From a checkpoint of a small transformer trained on Wikipedia.
Size: MLP 1792 GELU, 74.1M parameters.
Architecture: LayerNorm before each block, no position embeddings, no biases in attention or MLP, tied embeddings.
Training: a variant of Muon for these matrices, 644M tokens, 9824 steps.
MLP neurons of a small language model. Each row is named by its layer, matrix (up: input weights; down: output weights) and neuron, and shows model dimensions 341-511. Each number is 500 + 25 x the weight over its row's rms, rounded and kept within 0 to 999. Numbers have three digits each.
A block is one neuron, or neurons of one layer that tend to fire together. After each block is what it responds to, as a language model described it from the Wikipedia text at the highest values.

L5.up539:502466497514460494536508474514504543474492499486492484508483477449501514493490470535534501465481515512503487484498538442452530512490521534495502497422498476468548476489512475491520493493539526494482509474479476518518469496523536518509511523508459500497474513476497484486538585510479532484468494531473519483550536473478520499487487508487463537486467550499492534519516512491499501505448507540530557518470505532511493482463537532493498480468491493505495491561479496483494527487546488517503511500470457487478522444520
L5.down539:487493482481440483537496495468473523490465468468489479535470497543468548423495468561556475494486510451516456524475495501502518487532482473489481469463476495533532448512467469473497465514527539499467496474486508487493524527491484492533504531486512522466520518496497486483517508497516518520493481536509506466525520497472504503514504508467502502475510484509513520467549543503494497543486495522521529507496491506499494507498458506490478466518497501513537520530481505522480512504527470494484503501447467462494493511510
Description: Mid-word name fragments

L6.up193:555495534494512506501486530493509493487519454471524457498447518477480477519478532510526514505536551536500478475489480454472493504499542487514465508484502515482494502446500495523502508512490539531479468525560479496497495489505473485502519465535518469486476480503528538490470488464499506524493505521546520482529525532529557495494523545515527496463504494508496470534497537504478505442538565495499468525499483521500520514475501500492510507487493538474503498511503507502474516531522504491500505500510514489531511499493
L6.down193:503511501486515508526513492459516450514563467500517517527506522511543456493485512501480510512498478489525480516525534507475473508451483491508521523475520455521513500515503501483463522510478495520504535506469482483467487538505519488461473508469484494544540497542541520496500476470540502520509485522454478494495513504515513516489486475555510492503510462475479524485482464461499504483483514456504519504418496511502484513482545488507529529488523458539507486497551456462555501467538509497511521508475496497486479491515
L6.up537:523500515485501498475540487515465481492551464498517444500513537498492513520492482520495481494547503511487522480489466510525515529478521558507519482495459479528510506476508520526466495486470541504490518472501533470510494555503489489488531464495528521535501494520546500523498507486483509508489552512497493486458512492543530506460481493456471532469492500504490484514508496471498517517522507470464458489472477508483517521454520509482488450483463513530457506496501490512514468523479533510491461505560501477485564574502
L6.down537:507490523474523478544524482510476495512535501501524496484476465476447490485518500500495549521477554514487474535487499495506492502493503471485515466481525537495516497472496517507513510440490505551490518513526544516518512478486486487476531488511521537503493530501480486490502519478481472485550474503489491489534488486471536487532474536511521558502490466500478506559494468502535519495540505509492515523469487516503559504560504480506505505515487491542502475523481478511527452487575465466546512499477484498491477510514
L6.up1172:556474511453504497493559503496499497473531437512497493501515549477481522497507490465485518462515498540521532505473491459473488504491531459494482466481515541526523518485482488525515518436492545533474494516519521490501498519462507490512505438500545496467498491550511503454524525450484498513469505491511500517497487451456478444530496498480497522501463505474510477522482478464487511506501558509488486540496469467517514469478492499527503513490478521475515500498475519520518486538525465522515448535516486474500513517497
L6.down1172:540466510535501504526497477510503462488520479524549510490534486480480505456496481507477495499503537514528447528500506489541502488516455500498500486480481498517481472494513513444508507492497565521486534493539516478483497500505500468514494487479507496535541470511562513479491470463487474489516512517496474505506540528485505501485525515448517540491524478447485472469515484497552499509511502444509514472500429462509501539534513506487509497512487480498476502499503511531502508483482468529542494501478534474509523497478
L6.up1591:565468504467443485521512469497526487491501478475524508494504528467540471507507521525466475499511438481504489485489501541504516522479498513478497531483483511524486456504503497489518541467447495524490514488524527476479540523503443517487503464508529501499509475530535503434480483454512546514469503450481534484473484473525470497529530483500502475475501477506507483509490466473464491510500486518495527478506535495487497510484465504500540514496496481510479498517434529516516558472503575485497532530539520487492520518498
L6.down1591:438474504532499497511507475496482478495544450495540497494517521500484496517484453540515492477533547554514478524526525456441505463447536491485495484470492529505481525497521465486461492454493520525512541504501521489442492465470494476522507484491502503467504475505520525495498509475458469487491475516519483551513568506540507472507533484494491516521481487479486474427532502473516485465494534519485491503494474501496501502519525528524490482490500515539477486550561509477480544524512545499499505505501513476502461458528
Description: Name-final word pieces

L6.up139:506474491486479494526509499531495498522488564518543536483512514461564475491513521518483509502492520488508539480557507488514500492508494476503473497518524498529501522512477492532548521513513562512520472501452532516524495459476481496494486492531491457472461508561523507509517479495517531475487503467457493484532472503533518471542466489487531490468489522515484482498470538455528479500493520465499482458501518501484530511497506510509494513511543506489513556500511475461495464485470539494489490486503507483526506476472
L6.down139:496526546474483544460523501470494472556501502453481495469500473530467485523483481476465513501532542508505529553534494559494521502465479547520511467524529510466502479509474497491518452516512467499488460486487492505518482503508487501438496483498510498517524485470481514488456501498465478504497453500482501491490478468525488511483500511488507488512524494469539525453460523520487498507502498507517507501500491488494510502498503471509501480514494483525465483518512448571530435474527483493547499528518512508475532524516
L6.up596:502484479530538526515521482519494519490479451488500544432495513507508478513533507556500490499459512508521511525482478473520461510493557519502501460488468502522519532506486491500502500496485519474512525518508469527531495496495511497482503505483479478494483498494522458502517521535488478516525493481513497527493510476480499514515495507472497568480539529511490528489518533522498480517513542490495477504547528509501482514500484523514468540510507548492476492468525492503542503482522472493465460479521514464435522486493
L6.down596:477521503539529529496524486490505468527512507473521549506476508529514483479462534527480465487472489471533452513508555485485503485462484504570471468511500502529483512517470491510511542499459490510478519494500501540494515505523499468452493490502519533466524499500537500519483488501498520509522476478549454482490502499511486458491452460495469514453511485467495487489504548514520557516491530504453476498520458522513495465525486489506483493505458504521478503453520513495514534443530500471498510491519515554432532526529
L6.up1450:477502514492504510461477491547531495497514534514519458528531490462461523473504503514472495505519452454508459494485467487532476521527501474500458494539513502519517492501473509489459487473457496489529484480514513529499504450457471508516471507499484478524480497538500507475492514514497456508467527508514479449503489512512475521525472523477491536552471455517443525509492501492531471479526469562520535490521554497504474475503524504533482528524480526482502467523500472471520511520498534539531488452453586514484541493520
L6.down1450:494484493493510490522533504492501485465532451454505494503500465466513529515503480518481476556528534485468499488477483523490490536503515481526474476477494505525527513503494502438515501515472483489467490509538473466496524512506507468482495509474519499488513531559467498491496486500494503496522527506490477522462520471472537547506514480522500510468523529500477489537523454493529511477531478524515478506549514466482485477509524512520502466516529504459512485547504513472501499562476507458460498471472496485495494501469
L6.up1644:496481476487507547518493515520508482501528507499511477501483510503488479489471532517481483424495520481563488498505487548453540483486476528500468497480444496471485507521483499458502454518485548570499463459469506502535443493482506466486453476492477520513531547470519562484456491554470545534509507512541511454512511482538526505514486548493478528486549508497487492556510484510513531520510495498511506567507504467501462496507516502496485505488499521536529519469492517483465463482546518516498491469472501487473507449499
L6.down1644:495528538443499476519445518468524536518446539458532494479539517535462519451476485498491482541519494559489469485520492536447485496542492514535493527521460475526515507483465520475479512473490534513524527498495484480445492478542522484499507521540531499534533528488514530486502436494539518502484522527492488527480536520517510483500486577518504474470494502500515481469491463516504479478503507514483512543511519500481471513498509541497558509535526475515512448472561468528489516482471516483522507472438504465511491533540
Description: Article after have/has

L5.up233:557496507481495499505473522528541445468482503505483503520539507503525519476533487524456458486481473507488496521501502521460471518462491494505487459533525502530515515497472518520498493521469507508532499526479542512548502483484524489538528530550497477498480518516436522480521484454529459504480494488431544527487544517462506500526478471466563528529505525471521448498496517498507475543484502537511505493495519489460521538508489513536507506503499460504492530448530500497480498484514493553500529448465510511525503538505
L5.down233:519508485484503505501510485477516491513507476478464530491522478516488473510460552507486520523543487452459495524495491530506483508471500486501507465519510537482465477485463501449482497489510470533524516581487472529516474510510515529492516507466520514474524526539511520452546455501503504473485529490441501438483546468512497509489476467467508508525498501519505467470453494464515441543549502516482520552481489527495476519502509494503519529492506452538519516489519506498488512526467484493530486456474498517455517512564
Description: Of after quantity nouns

L11.up175:500516490462504480503543500495533506489464441471466505482472524510512483479478519480543508489508517493456502493512448514539550491478478507508516454503491510535507529492529504462486478506500509516513522526481560522534562470459487500492490471515499457506510518524509511497464506508492511508467515495483509518498506527557539507518536475474524454402510526496518455529424554498509451533514496493501492457503487471438491498478478522530500521526487451508470498479497512486507501469492510529478505528499508468465552490489
L11.down175:471489506506511492474470498480485534479525530514505503531559497518447487495540522517534460519494496496426527480526509464470448498512522464463503517506512471530502477482498503548493528456471498482540527470512403492506539513494504472517479519474523487516484530524545478544510473506541516496534475478494485477519510472517504532522536511534478494466528450502511470491487453489513562501480487495505548514475476483506504514505531541490509521475487496482522487497471495537539528460501537516466473528502534515521511472524
L11.up979:533470485500486515549536497522505519481485472507546481525525484575511546514537531490491505461519552526512492468503488466488516523522499459465453541515478487506490548461487538535489470511476521502488495469497534479487523487500497516495495517470474494528539499510474514532485480511491451485497533559484458441456522481465491501522505507502562511504468461489507502472504482542490467474490558528488499475491540475487475463502502548517480511457492521494531492480495475527498516520492494523521492495510500500488545478473
L11.down979:519507526523476515499490488494500503504509504479509516510470474509503507438460515493467485560514490511471531499516500490476496507485510481534500458486530513546493527569471526482497508528527485487447534497520483546521461481515481488464480511558488518476490465528480504537489512481478458523487473480503507539510517498462509505485493462500461489483457513548536492440493470478477548514457565522500515470500517513560480504477490505543548479468511522521441498531481492467471482484530500509528476503489492478518510450472
L11.up1156:506510489512475482502508492481463465523498546513531471502473481484507532499500499502471481499525488452495507489488473545529514499456495502472522511516480526496506542476497501494522482489501470472503505493473533544528482449485519484502474489487523513505532534485473526507492520504495579509494503493535507501498490502479452505502491489502487486498530531462515490507488490522502511528521473506489505501478492438505518489537510482498524527470471505513532475506454472500474518495509539539476506513487550499515540510471
L11.down1156:516483494529481478482504493491527479461497477514460493514504520483438507502498497478505561469492487472522472501516517537505540517472482494487533504493473457520502507484503470522490439516485503512533530510519505517523546476476482511480503508499495467536486486500495499478488493455516529490496529462487523543498448505494484476523474474502520517470463484495512454482491493514460504516529505498487536460447521512484546502525506504508490477513505488528535502469498490443493460464482481461491474514485471537490451494443
L11.up1181:492504479505482468527478481488454511553468481506516467503486514462526499520477500519459510514512485518524523487536462473439479558465497515491517495537503517494450481462494518538484546543471512478509434444499466498514523474487526501443474559484471491517508495512473460545502504459537471517484500511505500509504486526461509471488501543466530500531547520479511495457498517533501517503524471455469507514497532545459491498544520439539528445559533489488481498470476488513527524504531504490439532475493499512493505466480
L11.down1181:478508509479515460575465516463490517508521474503457490498450469488507530482487502504492497454468523499507516516552517485509463542495507542526504520566492518504487524504496469527495494468449484504467470477475517488479480479487527452511501500541474503485513475496480453503508476464484468471485541511507507491502530490492546457472485525522519544516533498483541504476509505500484495530494526508452507553478492503474558494535478533522497470536524505518497498534496495522546545504516535520484465475493478472496542512470
Description: Possessive apostrophe

L5.up167:506543546463467535492519473530488516465507525497521516516488506478483489513504489508453520479465530467504525451493492525505520527499473493469457545489451525519490512455492499478534516484495493461534497477527523509478526480475528493502510462506550495542509497510514480467447472537506513523456521480522506522485489500517473464461476491480501478486526502544499493506464488518509493490514499487488454480497508551498522489479491508522522517481535442508509550473513498538490538463452518512524492542582482517521511494443
L5.down167:446500506531518480503487514493509494542532534499509482492480504482489487541516482495491485538466539520495476508465512465516507511476448516456474493512516443525522491501486501488478503482486571525522473482494524504502476488504482481457536496496507524527534544517502528563515466490491545556494487528486509507524532490503465496561467546475467527491495491539521528491497486492529504501471503525499493502462475460515539454505479507463462499497514498514504490517552450526513463455481486504532497520483457478555457505499
Description: Proper-name final pieces

L11.up628:503468492548536495514538492523507516471502513491517483483519500507481516539543525472526478469555452492539474485473512514509477474507480511486528511447496531500474489524528466565506500499551470535519544500495525513515501483513485489470535552495530469494469521485518524455475477507516485466523493481527473474506488513483505475489494518460493474517536526449499473517525544492508462528498478507515505512504515467505496429455486476458530492518513566472478493503475484535485517519515496509468475518514518505518559491506
L11.down628:490467502486503508499521477527530504490484463493494455476500536513538530473524542501450449514455513478456477498504519455534525536461481507481477469526525467552501474453492485472525493496477513536486532497487506546501512532504482527487496556529517444507510548471461529511519474475483525475535475541493497451496551509565493461508497469513517489482532498538509530518517502507486487516455492485489505507481468515510481470481492488507510500465535498540513521523509534488520498515476504475503463464458482492492482510497
L11.up1013:527452442481536512506472477484482514464463471492490483501488485532446512479494522509536512515526459526477521494470518482527462514505517536471500465492536496544493513505511546510488497528496482499500491521507494547498561541510503510521460508518433532502526478522492502543478504537528480547520469498461550523497536495511510494525499504512498480449508487464519484474486528518478461494513546499516489522479524501525474488459474496498524497538513491510503489491473495503467494497498519475450513476448521502505523503486
L11.down1013:550493481523518515513497524526522515491428502522501471470468502508529532545521523505492506506513455518501501433466512475488468539493488454512527487516526499513477493499476516502536518480475465488472528527495498515488506528480520488499508510519450501516494504500493502551459497505470509532545480502435514498555491516498489541499515452483550471517478486485516505488527526522497561496481520527508487510451546483498482504478499492468472527548499495515501517504447476472520451470467497492505498502485492506505448506496
L11.up1117:491498514549550523488490515505448476491525546505502491470477530543507454504481473538472504526536523477482507527507466497481469466468470535521491503540535518514510486494524520504517498478515512486561527456533483536539527521501507522517469492469520502455480488530496501471486524475501519450528521493503518502501506503481510503486465511498489482489510528459495492482516488512520535479505470500498501493494528506485498447492475496493519476513475512462496533514470471549510513497502512456467517472499496493548501514503
L11.down1117:507512501527507470497447471472501520533499446501471454506493503514510477517458514506514506529484516474455446521501484518498473527468513522523532446479476460542570538512504500470486546514498540505512489459508500523466526508527482514519551494499521489480471514480533507519501450505486509468510513514459486511492473468467494471542494485474508468488492501507515515508538480497478546508506501486499531504457548474534487493491488462483524511489503528467491470550505514513460487486525546480494491467487520486512463485467
L11.up1714:549468478463532526497533482511512485489479466498530477500473508519497475507511515500506524495484483485514463503469496494528520500503486532507486456512500555511555465513491499497491541548462472477541508465482485533528517530453494565467503481516488508480494486472464467506530500527515510491561477448436517471446483497495496426478473511470524500475510556459482467510491514504498486493525515476520465484525497463476502484528510516491480489505508481493516516486542526498517514506507521463443478505478540504489520539499
L11.down1714:514509505472493465487540511531515470529493498513500470523523508515518498499523515512490533494478490482510456487479512477481494527488497508479489487510488519498528463511477462486496489494455535518487535502510523520438458483500532494486483472515479473456498525498448479505530524453520513501524476504480479502486504559535487435495497533522530488494480524546513510506513499517496516525547503489508496545494516500555480527505525497495527521477481530537487503523522532523514470489503475501465490532471499486500442521574
Description: Indefinite article "a"

L6.up128:515511485509498507513464493481479496527493478514502468493494499549523524511516488575533509544454464506484520511535469526515494501515477534487503490463521476523522477495526480493517470532495461488534483518504474524478516464501559496497487519520508495477448492495499552519528506471503476540502482468531487524500529516492511524531508491515530496506475494516491504476498528521512489529470455524475538516529529534551500498472503504509517488513492502553535528488487542480518459507526498474530440522456484542506473474508
L6.down128:515530501550516533485508487481525497508512472495515508477492496481528495506477520530507487529473493505525483539528526462487493440484505488493512515487507437471490482486537507469518492502468475473460484475547460488494553522479526497511459459492517539543463482470532493550505500451484495506548516497457497530518497505554509477567477504498543533445487525538451510503528525510577491516547494488503501497490494497466515483471480544482530494515525456540480553480467492514494466492482498527534467491513488494510489481493
L6.up390:527463508493494489502506488456460520521483489564492456483510487490477501493516498505494468475486465476499485532495469496471498491522476522498479560502521520477495515508521532483484497495506509465449497533493499496530466505507540480454516489518503510475463470506476510515531481513535476487508497535509534533460529464539512498511491485482473469526465511546507518455483517498466475505506537499502531527495469489492527533485480526468457484492509490486492523482502510495482498493495484502457446450463508499485473530511
L6.down390:528491487526510529496497501523461493517508490478551510507510504503510535469443524488508483488447507569470474521514490507497473478476509481493519513497506513495545510493471510512466572499514523506496479481526473469443495423511523479508524529538519496510508551520499518525499503480465475507504516517490485509492498450500534513500483508471498543487451522487493501471506528500500525482499492562486530489496480454482519486485509486519491449531473478493509537504525502510479552500491473477500503539521507534482539469518
L6.up699:518505501536466493515532505500499517475471497455476539443526504488508522519470487466518456523496523484504499521487497500468500475551466525530498487503540474500538503480516494476460498541524436486472504492516482517479491479410550520516422533490502489473514462448475495471490499520492509491517517509499491484513499519486507517487475516521555470496482511519502453515488547479456484489512524503513533517463529511486513515467570503512497500478552475471501494510445573480485485518464463508499511499446491483460461505477
L6.down699:499550511541456487491503482556431528542476450523541479475512558488541526493465445465521456538502518530479502484509521498479494500494450526492532473531506499479502536476461513488502507493494493525492522509509508517448526484486520490520532469459487483524562511493518467491511459500523481477521546501484468490459498515514470530508461474471545503496501494502512479481499513515505469547453498494516507491467464550513523506510458501538496489493491492476509512496505541482525472503514536505478535500483506506471492509502
L6.up1706:538481514456495489528525528488499475464485534530460515503483532521522519473478564509494496522501467534511519537540447536538484544509502540487486518502530519453437484464474477531515473481504449503483506478497498512531454542489494478486465472464458551495528460477519475503544506535492486469520470532525559502536533509524524507517481439494494494540533478509459501468505496514533475502499493503509535533509484512506446489523500499470508442481461481529504553488506511512507495496500523494479455492492494535497504494459
L6.down1706:509496516482541477496489484472497477511511558487499548507478466525501483500507480486505533511466476543532506489525496494489494484497559497471447501489473526500464461544487485484504528498516508545488514490481475464485513520483486491508470514454475553536484466488500501549508521485524517517516472509479511439541506517486487509504518490495496509533540494473481481464532508497507468489470512520490545511458495511520468500476466480514495528431469490555510553504539527507499494512511478512493488503512483474509487510518
Description: Mid-word fragments

L5.up1680:520512494503482476459453506538557508510462548470483466514509482483513474477504449505493473473534527482487521498477470564468518520525469509503502505505476509494554527481514508497513515500506482500502498539479492528514532490478495511509462548487494506526510487536502549509491504502438501523532522516557485515481505484443448533511454547499521493497533513501490481467509447482470567494488544506498500522513554521557499499517449485539512424543521491474467541503475487492484510457494494501515531527515483498522479517477
L5.down1680:504448512481535415531510548490525491485539489527500479482492513519500489443502496501527501536478529508497501485500483519581493535480515540510491492478531494482497508476489521470495501523484488464495491487465512483485516500506478477459508530468552505525476517513478469549498496563477500518478503499522516522488495509457487493491466511524471462472480502520470513479502532512568500495473504478515525483477520489474469494541491538497508499531519495514491478509506538473530520477524482506496513498469532487514492516510
Description: Possessive apostrophe

L6.up999:527529480516462481515479513502503476471526526458529538465550512502533490487525531472490476536512473476502496498499518528522510500479474528452466437479504518527547485491501473544523487536509510505493534503472466505489501488470546518476527483513501509516500492535537511481497503499511566520495484505524489481494478496509481463491496460509540495484501468516479479454469495493494482485482468541557506525491486469498490459493515498479490489471511518503516486517509491497440529536487474509535500465460502494486509488483
L6.down999:502508485480471495501473490513500489483481461500513547552432491542490523527498472490524506545499509510464486503471490504516539554498470511488495476531557545514523507503471470530496476506481540514532514475452476485542480509463544505519485531507484506496566497479498510483501508505501515504517490511505501448493515460536486508532481464484512496517477485517501489500514517532520508484519514508534512475458509484502524500537523483476461445517478513464522547522520463474495529485476501489507524483486535516538523495550
L6.up1070:500452446536529536496536493452520521429465526505527563505535515499482547479517540495512500501483506517483494489504509519520516506505513509504485451509509487512500506478496490494484500515534497516522450495458567468533501519531495523530503529504490536492477491525540490465520491494520534498533522528494540473469491492476489457510476458482483522578457499494521445520540514451470531507534525520508476515484483531504492498494563503516493453482526494466546534533533472481483457489515479533491486517531535502478492482483
L6.down1070:570491521533463515481540487491552511490527529521527488511551493464484490520512497451507497494488498491485480527455517496501530529508524541514481472501520489548493544517513540498459494493502521489507479485548532493465531506530468503499473466507530517521485485557530522463503484497498494532542502469517511519495500492503524466502555507472510494500484459473478506500503509436468502453542517523506476497522515507486515517528505502517514496438474485490514506500494550532500522470478497481506517489580501468475514487484
L6.up1267:472561467544502487485532526489481561514461510499525495494476452488525480487518495479498515481485519495496513474504472498538501485489497509492503485549522509483495507504482464511525494512476496477504474522449511449477549483504517504481540471498490533502494534511504555536534504494487541514493485526521482525482466470457514467484491494500523523503534510478465481477497490504528507521493509485538506532457520495478499517486486533489531492478524462503494499482423466524421486477470498551463470484456552494493502496509
L6.down1267:520508478504447482529481535481508497495486498512511487511505505457516482508505490470465510501495527507492443488528501462510464508524496526484507494540485488522506514494498474543543480513504520471478480554485477499466553528493495482511522508487514501489552495512509569495508534487474520437509492517534509516499476531490457495517495495468510490522510499457495505502509504505530527503520512495481490523498544531517498494524479506479539522485514464523530487507434489502465518483548494519481456499458521502459494495489
L6.up1452:488517528517473470500492499522453481487517482511532473495495500492493513466500480506503512513510520474520506492499460498511474466483466530453501515535507501498519524497523505536533431527480484493513484499507482511508537527490459482498493499530514526518498474497504504493505532574477480520502489455494502526493530520476533513498518512560446434492493478509495503470446492500512472449448436522515471499459506492507477490513539513478522464517493557493490508479456502493482531502449518492448505542479536519487485460518
L6.down1452:517500496501517493479510535478483463502491509483544487507520450514517467497467505517544491530497504477500494475480489478491519481500475481457465491516484495483519475489468474508478443490464489509515521465492496446548500509471499502511512517495530520495509565500483529526506526492453495449491501487484536492558496487533496474543480474530505467463511521525439528517537487490493451489504502510469481487488545495512522524524518492461517460508522501505522499515495489492513466458447543507504503483535514473489504449527
Description: Possessive apostrophe, mid-word fragments

L11.up526:496459511514454517555492515476488512474500523436495505486488515529480555504498460537451533503454516523491499459470508518502507521520509469508527535472495516507523554480503514470503461454501520501515465470471492465545525498507516505482498471483487464501521472500506488481501478489472459581525516527506533461500561502514467488486506513539506520528542526520498521523494542490468486509484508512546480502474488489505527475512541514494508500473483451477469496470512466515501487488513541516498513551483451499521517504451
L11.down526:480493503516519466508519491484485531483488477535449460475494514489499490487577519489501491531511487485521489522488509533501520516490497547507513505516485528515552513502547480469509530500495522509501501512494544511495511488505468485458540474513480500447527514504495524500510514505549516503444486490484501501493447525464461500524526491500522494506518510513511531477447500485517504487481501482512524476453496505538531490450489503459522471478512504499526511527506533487490514535498474473466487511487497471493485501536
L11.up1119:507510524478464484510490517500444505492508569488473497501513506539488496505530486543500444532536464497503500463542493514493536535487512522501503494486490536512531486490531480458498473459460514484501530527492529509458512468525450491461488476478485504462509501548526539502489522507514480568498539480471504487482517492502534497468493460483480561531507493511482468472519516508509468448518520506500453495459501478461474487517471525510504542499521515505476490495492521491523470503489525535510513540488495528526494492492
L11.down1119:518497488458471528493492516514519493466481504455465532514480501505492505500518517561493461535529525493521511511492535454479501503480527459508513503505471525516568487493505498467476477500494508524534494486489491467511488510568512484463522508480511518473515463504493505520542502519534518506498518514462506466469509566506428510524508468520510554539488492497455508499514522486490466480478494496486484485505467509479469501466501501500500490464502481529479527537493541508530502539548488519500490515485490492482452490492
L11.up1298:528482503503503514486498477472516509460497528504488532492531488521512519493497513517490511507499501523489490484544509504536567524512497528446547535546544528474480475473477545478489531478479494444491510504475480469497535485483453453522475538514541505506468535517544551518481489516489525506475514516507530496518523512508541481473471528477475523475490448543580487511468500501493505507501461528494491554496490537538497496469553507550524513486491492545479475518509472484510425471497530502502518534487463485514480504454
L11.down1298:518540492503501500487470504521471490497519469484546493498496483477478462516490543507493544493523556557472527510531450500568543487472506480526475515531490515501480462504502524498517497452494477480496467467539522553498509520537473464502516491518526486483502525541530499521526436504523454514499532490421505493507475511521481548511458516488492533538534495488549499550477534520524513503508534494473534494513493536448477487496470508501515490554514495509486484521478514510518491471494491535505497554524477502465523543493
L11.up1711:515527468449513517504519479512488511515503544522483494525533522426511528469534479517480505492503496487460504506487500541489475531508464479497486558474465554554476480523529501494551494491545522488551511526527509487470512476467437515487530520477536481505497468439517534458465492491484454494500535502488489519517500479481486511495459471501475515514498497498523475461494506498529488501460486510522468505469501508457509490484483480512488509509541477476477512476487474512520526482510501510495587615510502551526513500476
L11.down1711:473507486511463484520486487509460514454544477517492525503525528548479535492512486520446497469520478528515535511501533512532493499484536502462445490517501517490521512519458502520510475483518488502490446479487532501507534447494507489490514489516483494510495437576513511512537496486486488514487456534507465489479447538485495475474527463494542517510525524463517482481510522514499522507482530493494521486501505476472501471484501526487505500459481491504480512508463485497476552514489517498485475494505500544501531468526
Description: Repeated name as subject